Weights of a small GPT-style language model, trained from scratch on English Wikipedia: no biases in attention or MLP.
MLP neurons of a small language model. Each row is named by its layer, matrix (down: output weights) and neuron, and shows model dimensions 160-319. Each number is 500 + 40 x the weight over its row's rms, rounded and kept within 0 to 999. Numbers have three digits each. A neuron's up and down rows have the sign that makes its largest values positive.
A block is one neuron, or neurons of one layer that tend to fire together. After each block is what it responds to, as a language model described it from the Wikipedia text at the highest values.

L8.down210:547531472571566515434545536550537497505505475577489532458480467483545533499558495526519541441497468545538543450562513492469576512410419507535520510455513508464486545436520500456585516472521512450508619533555483446464525488477435484472432455439505569513437489496521473499493472579573541508481441536457477518447492502541516464581432449496475488589548485514445456503477499462516522490485458479446481556485533516537462530515456600467448433514531501484584489552526529500469534542510523
L8.down447:557567512529537495467443496541491496453455545444518448514491473508448445508439488494461475587489490540509493568398534469547485558470508483467448496555516477420487511538526562458508496504484490534540413477479557507514513517532497503516490432443476473530494553465485504585517539576559441505444463538508424482452518487512499457486539505476549456511544552535580577543478567455519471473551513521524417430455464528476502557553529585452487428511474464451482437517494556574429470459523455
L8.down489:589537513472489487520518542534473543510479501542453511550520511552476429554408539515445511476528425504538493470568530525427452499517490475486515538485413505510538561481488572457517433524536564492541487488472494513551496500461561428470488552450493542451513598516566471498543577531538565485502486504460476477515561493498526577466409559502550525574468498481515458514440517478483449517487496463496598483530499498480540456485474473536477521561549451497513490509503557497500515418478498
L8.down563:427513501535496511507491522488507496500500503449391532465460484458473501522441442467520495519538508489541506512481497497447471536517566561490439515555468426496523507501430508489448544550511505478537413458510516445442485454490567495493472536530469510406468466521495452575462532443562475553450467603540545455494416524505438547507453537450412408446541487501504563518541481496480403456501515471470456510502533488533500469515574508509459534564520489483503488458460504557508444496455518
L8.down605:573471541548520469533473507574522486428596516534506500469552532527532441498520390493570500524494544561491527535535498450490548441487578550445419477463467481480531502491598556513520466501543510516559439523515565469472491499497500505478418485456479507427482512566495504595529517568503442499428460541556408457460503481513511466504632519492489507495546526528560523554461437563496492467520510494469606542533481562464511472515476485517488453468507488458448535557477461460493495488548440
L8.down713:498486536512542507483478462529511456514528501532454529551468545517424473478538395416499485438497513498531496429502473537561508519463531490526475501504492452493514565573489438503418449456505517647431614480491508485476482496507529459471431513556590485442414511473536533472509460469412489495525406556517474518467495463500460549530447486513520530476506559486524440496529493466508518496478477445534409526504506470536495473446479549554520500495515533439564479490531503502487474520540481
L8.down735:563423473475487564487509487425528497498504444504493481480534452509499551541504537482534487452469505494500517544553503422567535470421516491411451542509496457518483491493477412428513427522514497500446459555494496542551525480497522523509507453544484544522469542553499456511410463501530483461393489598521479530465452488451519423501519474492438495506531513409548484501498555527484567468421525496523500534467545545520465482500509483554477478454477489450513556478529461522488518511532446
L8.down781:561568530459522514442509476514482497450495513525515557551540505465497533479458509516433384508453508514474482508469511485460499484509437523521490498497495442504516540435505491398528484536477493566507419512553474476404517532492581493465457515440549495529491503535478497583509512565462477458493512543508538467527533509545472411540492531536444491428590511531610442558493507511518507544478479511510501511409460561503522518455530538593530479403493512475527534476490446558461447499518486
Word-final suffix pieces completing plural nouns for groups of people or animals, such as sibl-ings, danc-ers, teamm-ates, l-ions, often in headings.

L8.down155:412521539541483452514459504484508499407546522499536550471471529494446510448501546577500479541571566517528455479560472516529569579512530511486509466462523460497516447499523509480538467478485498534452572514488474470514451462483525464491512509495497472548475475480534457508473495506406511433481565559495469524544508514543547501476507464483480480492498495522548557510553449559624441533453518550496450428498530448493541495571592545559510517483513457520477514465509445487503479519443581
L8.down230:499498511467521501574457491505499454496484463457396444575494472494513495556534528517501445529494481426425476544478545505448488472545458465468492479518441496539533445531466477491494499433547562574586548469514505559549571559512576530547515470553473498476492482582447485496549560502511516458518502549473462466424435558528479460434460471481494461513449520605506492473481524482515535543485513515492486471547558508577463483507560475515454572487534480567532460479521521493479465492530463
L8.down261:519484568558518495572513529540457458511493546556407507476468526464510487571488520501491460572531489485463486506495545550491564529439504440572543456445478525531513502520555557488561571526423501512471467615536514567585572551587488420579526525501463446509530506514489554494523495502515395532516506483460530489481588429483445549484463544512468500446538542480530492519554506444513461548497533515511465466482477530458475557494541481496469483523544457491548481464443479499525561548453496
L8.down409:492460550533543524514498490439413495463433445462478458447538522488485482538508541517483518504564552492574401513450494521541500425491461494536478398517417495505501584551542534467421497527523517489480488524484602518553560468555452520496442475537472545520384514495512446505532519449519544493527545484517473479489515495584533576531538470496546545455566485478545550472556472433508504501533509492552442463498533419531439505468532478486486477530523490409485474442548456507484506530491490
L8.down429:527470459592480538551525525436494470464517514440557527527491494519497549516475462503485480528484491537559441494543527501520499533501507536558503516433530530441541550537497551490447476485526481551447386535529416465582451540460540507498537485521483522526499474439474480473457525457551541509500421492529562468450526426527507427477500457503501494460469471469479507498567453532494488410537529474538497514494541437522463556551575538498458438482459544523471561514486530489556482509516418
L8.down615:517483521524529468482470528505536453490522466517510420431532483484506486519488575496439514531457468549541411487522514567470401535449559531493477418526485559494458439507507510454491530487482486496508421507478456565552525506503512523444470502503500535495458548467530449484455443454502437568562539545499541463478450491447554441427545453530464517525499521535476450447386479467513500544470556478522498469526570593535383535541481451446496523551519443494466522484550534543519568467503528
L8.down746:412422453482556467481523512458484440423489469437497532573484459552547498514503490511473496498570505469505513488487564398520549445467543533540514490503564504514486538437504577547499510527428466461534438529534519447496539547514517504515464509440490460481451565507507506507507458442530506532474512501499558509464427514460531540546611498459528514501499533499530512568505484534540557406492516557437499460466503476549427506461443481484528453508624448528473502516497550559483467462498480
L8.down763:540465491549525436444504478510542529509586477490502461491498547488500490555535500540512527514499502539511409464495465509499506445489526461451548499514547548472553489521448447475416425506532434481543528453523513488428404446552575523450557492621565523469525482457512441505477464488503450423396495413590491446489498479496547557442464450565534499517518555490529509475503527531493492473531501471451562508544543482454528551461548540406458485522523510475480539486577511552468516436486476
The word as or As opening a clause or fixed phrase (as of, as long as, As the...), plus short word-start fragments such as re, co.

L8.down140:438552535541391487541461509489524455547515476513484525546548499535484500485510526530482508559519510454490588532433468478529555496504478451444458507454441401517474559509481519543491553525503495518495518532461552545445492443523546554505466480452543431493549539450503578458490486587618475425510503522496528454442526479519546502492409476487514518496532477409578485490451497536458504450600439604534528484519514416496488464472470544522514494519500526476507497447514490473542486523431484
L8.down147:504542564469479547534385469572519553553510459549480566553576456434464468506479444480523504473423467513520514503460482502446508479488514452461500504494560467492523551496457522471544463511530451536541455469461520493546569558513476515481471566428523467488442514548473492470440467429532472484446526477530500413518515478401544558516539560463579471545541495468487501452429504509516460511509435498507394487473443577538488512479454544499538506466507509506558522497517491522504547505530518
L8.down167:516514465490452545531503521507465498531381468570578391552511519514483496524442524530510459469540506504548469495477474540427524493497529510591514531567508521484432486514514547521559456457487501522453520370425477463502449527461429541487477426556492439575508463386535527556484489594447500499555505517469468526511490423470490576502429449586496473503479494585537521493541510448505548510504580444457539495534457519467481492504485584500530504489480442526478565440518517528537463549503543
L8.down334:548524499507529445482415470501497557493429515396493520522533546553451484556546550544479530525439436583484442479473519460421487490497502535484539516546537535503453480469471469496601550443433491510482471517420503424500507437521507545469465499451499476423513483455565495504470486463507519536484538529561608527546530489466481505547448464539543428598507481544495554529540495446565501511507556524390523426563507473379535452465490481493568478523487555495493452544449490480503502524500528
L8.down576:536483440517458530498484592535437446505520454505480524553466616518498496467509454549521488511523469491544511492528573458470473458489511573476548508547575442460505473556529532562501564530398492504493455447455516552495464447442567496436514447512508547419552433473472487469468538522566519520518551543480430531450501464502494564543554489486546514515499525486470498520501444527469472499475450555447588458582538526537528566516497474500471492489455503499469432524468551500510499466467495
L8.down656:501497531535475527472500457464485506516501523464452516499510571435543602572478582505526473511466449606464518458510539478435502488431498493434542543500503590463477431407514458513493514479512508508476455503545535511512504443481613564450458563467579516512493552500546553512562529515485494416523464436529509484456467501512468551509537480563439455491573540522511504461522546516517508484480485539550556556510475519512430528503452507457527466507493525479526493546578430475484484534510445
L8.down797:550511532488546584540518559595416490475468513496543481556533435494539491460528466537515485487428521477479513514601496565474494618517505476474450539489472483487489485547421538497533478484610541422519491518622463480493523490535466588537517461454508509473508479525514485576535418417550514518513516471490506519517523478480483543491455492507463551459482534529516495555487491514522431489579474498534504432471521533484570446467527425517514523508449515484541464520471524476562517526444489
L8.down816:515444509502496473521523551551494495496474499525519485592500466585519534520591475511510479461456610495530512450484506558582490437504486528526450531523530452509519554477480526567498467554460448460537443426478489448506501564538510521502527415511572480496499554558484539525547521441543610506523503506519550508480455551537514462467489464487470429481537458538532504560492455465581525481477491512550512589537542495425568514508507460535521482441485497466441450540466495437492518470395516
Punctuation or short tokens that open a new clause, subtitle or cell, such as colons, dashes and opening parentheses after a sentence, hyphens, and wiki table cells after |.

L4.down303:450505496480506538520527459560429455505424502428543529508515498480488412433454555547496463592454469524448519538534516414477483446426512542518471487474495600489482503525516572429533506513468477477504490515555585441486504524470547514513507486521548524527496544415428451517539482502486516534533506576578488542521543475495509486453567579497460497507525585576518556525551453501437507410507485501510571542526519581552480503513535505524469478514471454501422528592448550486537411521536544
Suffix pieces that complete nouns for a person's occupation or role, such as guitar-ist, crick-eter, cur-ator, wing-man, plus whole role words like Actress and singer.

L6.down26:396525505504466455478459473525548498419470488480528482519520451518503488602524480489503542494514489522488491471469550464564500546481569485475492501471487459552450552512519521470507496531508463499528267493479543569517515415489506486552474532525528493515508467493564504499491513543571457463489547528550563451480485503466501477490609500512465518518522426447499465576475550517466536467547479551548518562490493548564525486560561494512499538448527505531454495500463458474575522475485494
L6.down116:460533439547489507522477501452630495505530578490483489450562447539550495429491487539529432544416590479542505526486486420491489525435486552488496479471484533452564518539457505483502547504505532481505422461529505524450597533501520556512532512494445448494511482504500532603555406444534477518500470512472514540497587571473480481465550520507527462482482511473581492543516464534432497524494500524514454526499531409539526442450504452529463466404500437572480491491474490536520472473513514
L6.down257:529476531472504487483516541571486490495512507499544502495471488483444457474480502489462429561454541520539446473568575408483382484488587520466488463546544495523513500530541527465554472497457540453479487433543480490497481553534567500482477536417530516500495490472506529480528467442467551531436504547476448530514531430521435454513489540540541476457503527510529443479537451484498559470489478473460481552551507505485601549452461444500467540507485526531529442483495538460471533456540533
L6.down262:432460521527489425545449526454540523505553402487544463474522446530450429506567540457470489524482585543393432527515560521480458533465494496539565463481467475440537502516528485534483515547507536467547501458478421529502452516531533485388486496488503491467529458506534540475545493490441540417504527504500495556528455474478559420491384462528467524499468450528536488495515513513519459443517470458525496477412450523455557550477465504539578575526441510481466505537472515588463436515510485
L6.down353:492498591527595472485501463506445487423491512459477561450544453547493554530502512520561498491459548473487580520487544463450494486417556492487492557500537487438487490497454395507530563444494547479463546552520567444547467476555538489505540440431504525411421502512433447505447489509591529475481486468461510547461487498508479572494477507496535433538581509529612479481493401427542471465491528503491524530552481517536525502443516517515430479485498468586516545454505561529459503498539544
L6.down518:528484500557542505515557471450529516486504437491506499509557480493569547519513551518480478460549555481478582468496467517483519528496474556543572518471463526499514514500452491518563535499501454493458495476586552478519554526480512455457503587435519472437441506504452465463514493508502434532498518450499543490527499519500564433471485524541576469523496470541527538528462519510545464465509494489544521450465469538459485524523480493528535499498441443486439500491510419527516526540503515
L6.down690:526478508571495499496530536483508520445484458580589418444487509485511513460384484561438500538460578570519514518450533502397488508443485532509510468493509545529524551474497450537540463472479479447421473467528452522529424518462587554524456449447468560457584491500445512551434477503555549567444504521510446573442521426499502412526447592501503453526472474582492534500522500491496489457440467526564466519480570592525496487486560501463485435505506483494528469519517496530543531445489530
L6.down754:480531450532486536516443489504471485480458481488528504481478489512455519544469467503541577521546460451511445494464551461484484497471501517480566506548500541475503486484543443412528505530485486463527443482522490530573507498503498456514426515482456506515514525533515491475584551504443541519473510498453488508543481549443584539604586510482558436445525507445524443504546492434543458520437461545433446481461489599599449466511485522472542456424434500470532558447462446519475532532490485
Final word-piece completing a person or role noun such as an occupation or title, e.g. conduct-or, bass-ist, crick-eter, industrial-ist, subscrib-ers, in biographies and credits.

L4.down283:529476501580441480479505537491561509472438516478524539486426456503509453490467434561517516469484437530536470446529507431541487399499487513473530489523600470518452499453489487453497451498568533518459581522496401499406516484479445437523441518509435472456469482462481528441566526471481501494515478512462492499492472505448506489561552461484577522449537555459441473567509541499429477455522466490561500431532490501508490540500544558472528427600519444474454463557485490517485500447424497
Mostly the closing part of markdown table separator rows (|---|---|) before the first data row of results or election tables; also mid-word pieces such as r, v, rid.

L4.down52:499534434483449465464491482490498498441386511472528467510556476464489538487538489484554453561479477502472462505524474461560518513552569560527521426574529531528488498498521522485519397555452524567518433524434559488514491601500484471476480505522510446489535549483521471586562550568504556543525505553504479579518493456439491589502578563487460496467524501513471428567519477447512529494552507542487595473487529478460559505494566477488477513506514510569478561427505483486586483495515501
Colons, dashes, semicolons and opening parentheses that introduce a list or explanation after a stated count or category, e.g. "two divisions:", "two versions -".

L6.down69:449598517498535554493529512588480532491466435504498416555470495497478483492460482510469495484563480542546554431573473477458511524468514576470506545561476481463531531526449483563509468493494516478454493498418467423501460491552499500447568464512481483478558505472519531468570425499485530515549535551518532574488484456476480414514448478432507512612571562468477531533522526530516559497439492458596535469527482439476570519422486451575598521530528526457566517530487487517457557502557511
L6.down137:444500567436493483457453494486497538534515528486471482513460555572532482480542529514474469532517470478546605480557527548511503584532510552483521482515475494565493512466478518442515525488532587533569438423528447576524490465499562546541486527445498518470501533475509517536519528487453476435526469450486531493510555497464492523516478397486499537547528488426447439458529498473501452460439495548514563533481509482508477480494393495448446495468544509480546459467479495427461461532579573
L6.down395:552494519520518488521429494561484477452527523508461509562423456587514561552462462558499494456486503512481531466506520532570515445538458557545490401528535510481541477525501484484422497487464486515482434513535514586481478527463443485523498413475486572575497485502537489587511465436496533486538575468463494501424502526491497613454590490591480519549504490514455548523522477515506431532515498455509489457463411467493524551534462488421491424485495435512451477546534440459482450470556458
L6.down455:505476542446488528470484484480481486512450493510531444542477492540495496544585402522532489554492513448451454460450467467500437518521499480518563427492508395546535432525473560465484450541520470451466544502468482484523514393455424508454532505519499456449501425475450516516471526391473530525529472490507476496495520530440525460523452462410504482494456509530497504500557433538486464475517493526521552533477507400512459420472465525545488557476455423430549568484503479552463496560511449
L6.down542:442448559451527465472530494462529525456540482478513542469504483530513535547469509523485538529472501481419499460447512558478449474490525570500456564455524490484414480519534559548501547499457484531524560535463472556494493496495461517506461412502521462485501487529485508497475564469507490501521491538486520488469573529473542508513536487458527520465492523513565463459523510555543536486492580495506540458552530483506378479470498461495509529415619541484489510537531468527466508534468527
L6.down646:432511574509456473537577440548479541460505489530502521499504509554448505468506555555455502505467510495480491520523546492540513552511527510522470519480472505569481508458450525494491447455439508478506446451505458440470574542528606425556437512473515571454485496510563500492492422490487533498475467534475512480524551503478533475556540479506459524492489500466519456514524394515561439476536451565505454473539480479513522441485566459472496473576451461538567519521547479468380466454453493
L6.down717:470539460443517569540490548417527526477409489533427547530533485499509483488553466552465537541551509526484476490481496478515524499486495518507501506530512411580543496483457547480428495473506527524535545453555457554487443481529432515473544431532488512543503467572468531552529525461365526463497513483519555474509550469517523490474475509507589499547458544490437465402557520540489518536448507474553520557520519501497466511482470494457560549556503431506439505451512496498505524497451504
L6.down742:482503428511479592396436492447542549507447437453482457453447442482495539512479434519517528485447453508467491542530520547511484491513521498476542563535508591539454408502430547506479570461458482486528513540444498532541563474438585521487470515455562439548512535447522425524528515530475496461535518552527497528494486489546429485515533515475512523408477483515489562502543481547444450485551532463502455502513465505464523523508546513552555516489501488530472469498414500432464421530518606
Fires on table separator lines like |---|---|---| right after a header row, and on the closing " |" plus newline ending a row; occasional weak hits on list dashes and mid-word pieces.

L8.down97:580502464526477493522441460519551487454526550458586513506557553471509376456495549482483454504459427465504517466517509414431490513517497451469487553461507515525475459474398402483486604491496449508490472579443560449448495493491511539472506493440471564583498548470519567506475513445471464449534515474468512514532507487548477483525532492489547505546536518468519534550527512488514518500550575527472496476523575483428465503480517587510546513457503516519518580472475555569470443480504486
L8.down169:524580408563550556471498473482496462508524540507518525415511512545517507540475488497446550528491419489528441467504452500494483476535514571499543466493569458468461458540512482480515534517469469470540514474495531589526539513496462471512496484380482469579460504465574536472446511426505514500473557516484514531551479522506491486515386533555521494513518481474559499422469525479517463544395471601498469479470445485532499521535471519530525437572448516548406538489445500534446516545431507
L8.down189:521429593442474519470533512565542521456496527414565529491452444623479547518429543497486548514487424496492489462390519516468457516476525447505495506553513483480524538488532475466437519472512468490521440486499518578509542496471537538486532504468475458490543499422547495513496405490487476514544565489507459443504487555529469479554484554527543557522507590516516551482456488488403461456536529531511511518508527441476505461485532527546518539450507460518516523527573495538497428417480559
L8.down435:507544494528477424501569490474483473486491464521467537499428442483522538556514554493486457455519506503521555470502485488477444477493526519536457524546523476534501479443513480490475567464570450404519552550545451545510471469443504532496409471535457470543472525526504480501522461436403550491453486529537488474546500495532507507536508445525473516581492441497527491469501526540547580453476451504484517458483460494363467526461520450527550442499542474474454527480497563509503473476497467
L8.down499:519445492534503499495519474508474544486548536556499492457541367479491494491479517548548525553553565424512514511442468503490589498450540425488550460490477593478494577486493474535474573493479526569492424518525537491475476498518533526478520419457446500489473589430521462502521506481531582534528493494515471558554425491435441548523512506529605540492573554496460452531502518468538526536445515520480468529561487457505511482494520461444446538477532524474543549494498470524523506427540428
L8.down537:558513498562483501516465531454526463522492461496480490450527467475482400463527432557433510499581456485484502466613490498496509452535460499504452444521540476502526422502535451458509495512512504529543482526494447467480496391483503584514505464428469459485472506483510513505462443433561481500457484472435474479496517472489470554561517519476447480539456494550556573573562549479487537540492503421538488493481453477490489553559513480427455575501525420522500472475418543496533486423543509
L8.down657:488464483401508439509480567467489449544445439552462507510473489508530478475442503446500549458541499459439500508552487457519492504484505478513514485503522552464552540464466536509464475526511485467551494549449478518523548548536475540501471497480469471521470557425507495514475421474417513463539572482473466451531493498536450393481475485494506435441512509490481476469529555526504528511527522427470528505565498514473551554525455510528493535442479496528449444491536475516493464482528498
L8.down699:461487511558460448402537504492464609540492488524472504466500496482463454576494511486508507482566407548528520541460482579527455521455534481512541508539496401396489533549545473498447460466554463491490485508470570489506438514438523509443460486514460475531513558526466575566530492465546524533458519488479470489493496569524549518506480534489533477473456453506600503534490515453448530519543533472518505563506550522532525505562476495535598561520471557548536477547477515530514485480479536
Plural noun endings in running prose, such as teams, songs, predictions, and the |---|---| separator row under Markdown table headers.

L6.down161:491482474521447465490434483550549535452473522501508473604472548478558455477529494519545484501506541481461560578457511501495531433495510485528475491428513389449503548503505453449490588507517520446471460536545517493521587489555532541491519513560519399515517553542503449489511390568487495489434517440537478525500437494492571470470539531538441462509448541490536517581482495459462506461532452528550541514452511503541547451531550498491560484514469483474475456549569590522472549546500552
L6.down224:477586462511559472539517510546529512414518510531445466475525465432510557484508510496543516497526490445458537482504478527477485451475541431522426424504514563533585517499414511513417478478528485520476486553461539509511369418483473469466449437494433472444516486493542436467512540513447473521551513496528481529511511423557453575482478550431479522509488526508493500430518473407551523450524469506495490619504507487553603517493511510509514484486463489476444530481526516513474496473390556
L6.down252:487447525534504463458466477471511564495532534470521522531560539430492504531471483520488541415536483560529497496523534502586581537499525475514499494457560559520515490498489542505468509510483490458472534404443480487482470504516560483491547517483420499513421457594457475479469429493505500478459591444573508502522449496501460497572492475531490494467503470509486536488530532530466510428473473529545519447518571530493512491505490514532559526543556512487447485551527467516595452385554492
L6.down315:441526499528481493511508437513467478516482485507421430537579477409518449518499442466493459570503434498521518498494492499468583542480509466509545519485503454478521534498452525495496491442531484509492533435477550471484452467532480508483537484526504501445480512481512583514490442480499509438567583496605542463560457467525460518577498452530533454496510495573463522519542520454457507448487503514512506507437504486491462376486538501572541572499490480488577557521436516459565459534491474
L6.down614:509531439564529471530492518484505451489454526484510448461495499515531499533503505529534607503453463554481505465573495453555496431463573499521611479553506441441554505456513569462477528540450472436514424486493483515490487566499544475459421503493415529493433571487520476483508510483508546482553534549484429468516506487491556522519586543546509437472494482490472473479480452483544499546502527501520425572501459543528576471468460470563498486457430468510515516510507517457460462463482495
L6.down695:575474470538504504541502513486478475556437471486540513422514532524540497472514482494554499494463526555522526476620487427526435507487532545488512582514566474515509510535436569519534534526463492528517496481488486539478449565565523432519482573527385516542571493495498457489534524520473430489445471557480475484495494407532442476500578490529508524492501477477481520502503410553538540489490485509500513505531471537475574550536476450533558470450515457452496466465494519529500497523498484
L6.down731:510496495483497442418497495451513480533528501506509559588562536467459494478535496541507559469540487479515413564521456499503538494448488600460487449499525521494522519453474508462514510482494520531474448558531558507492524506576460489542518526478536516516478525506535494564526543447535463521440570432488493504510556428482514537477630523548468397534549513508512497496558494595425530606485460426570439522544459538440517447496486546540549544566475495547521481489463522502511523559472410
L6.down787:425531501576497508507517480567526537472498448438448473483523442489496511463493457568504481494551499555442496482468424461494494559414538485473506508553496523480541532555472521414472545430509451478544493540515457499545496473516459548571518590484567515566460431527498484439479524507508507479480430455567447473467460523537510502426461465537440547503503480514480486452456540503408502496484500484444498484510536545514493531499548474464515432548488496555500508517481477447418496471518499
Mainly the word as in comparisons and set phrases (not as dependent, twice as high, as follows), plus of, that, and word-final pieces of split wh-words such as Wh-at and W-hy in quoted titles.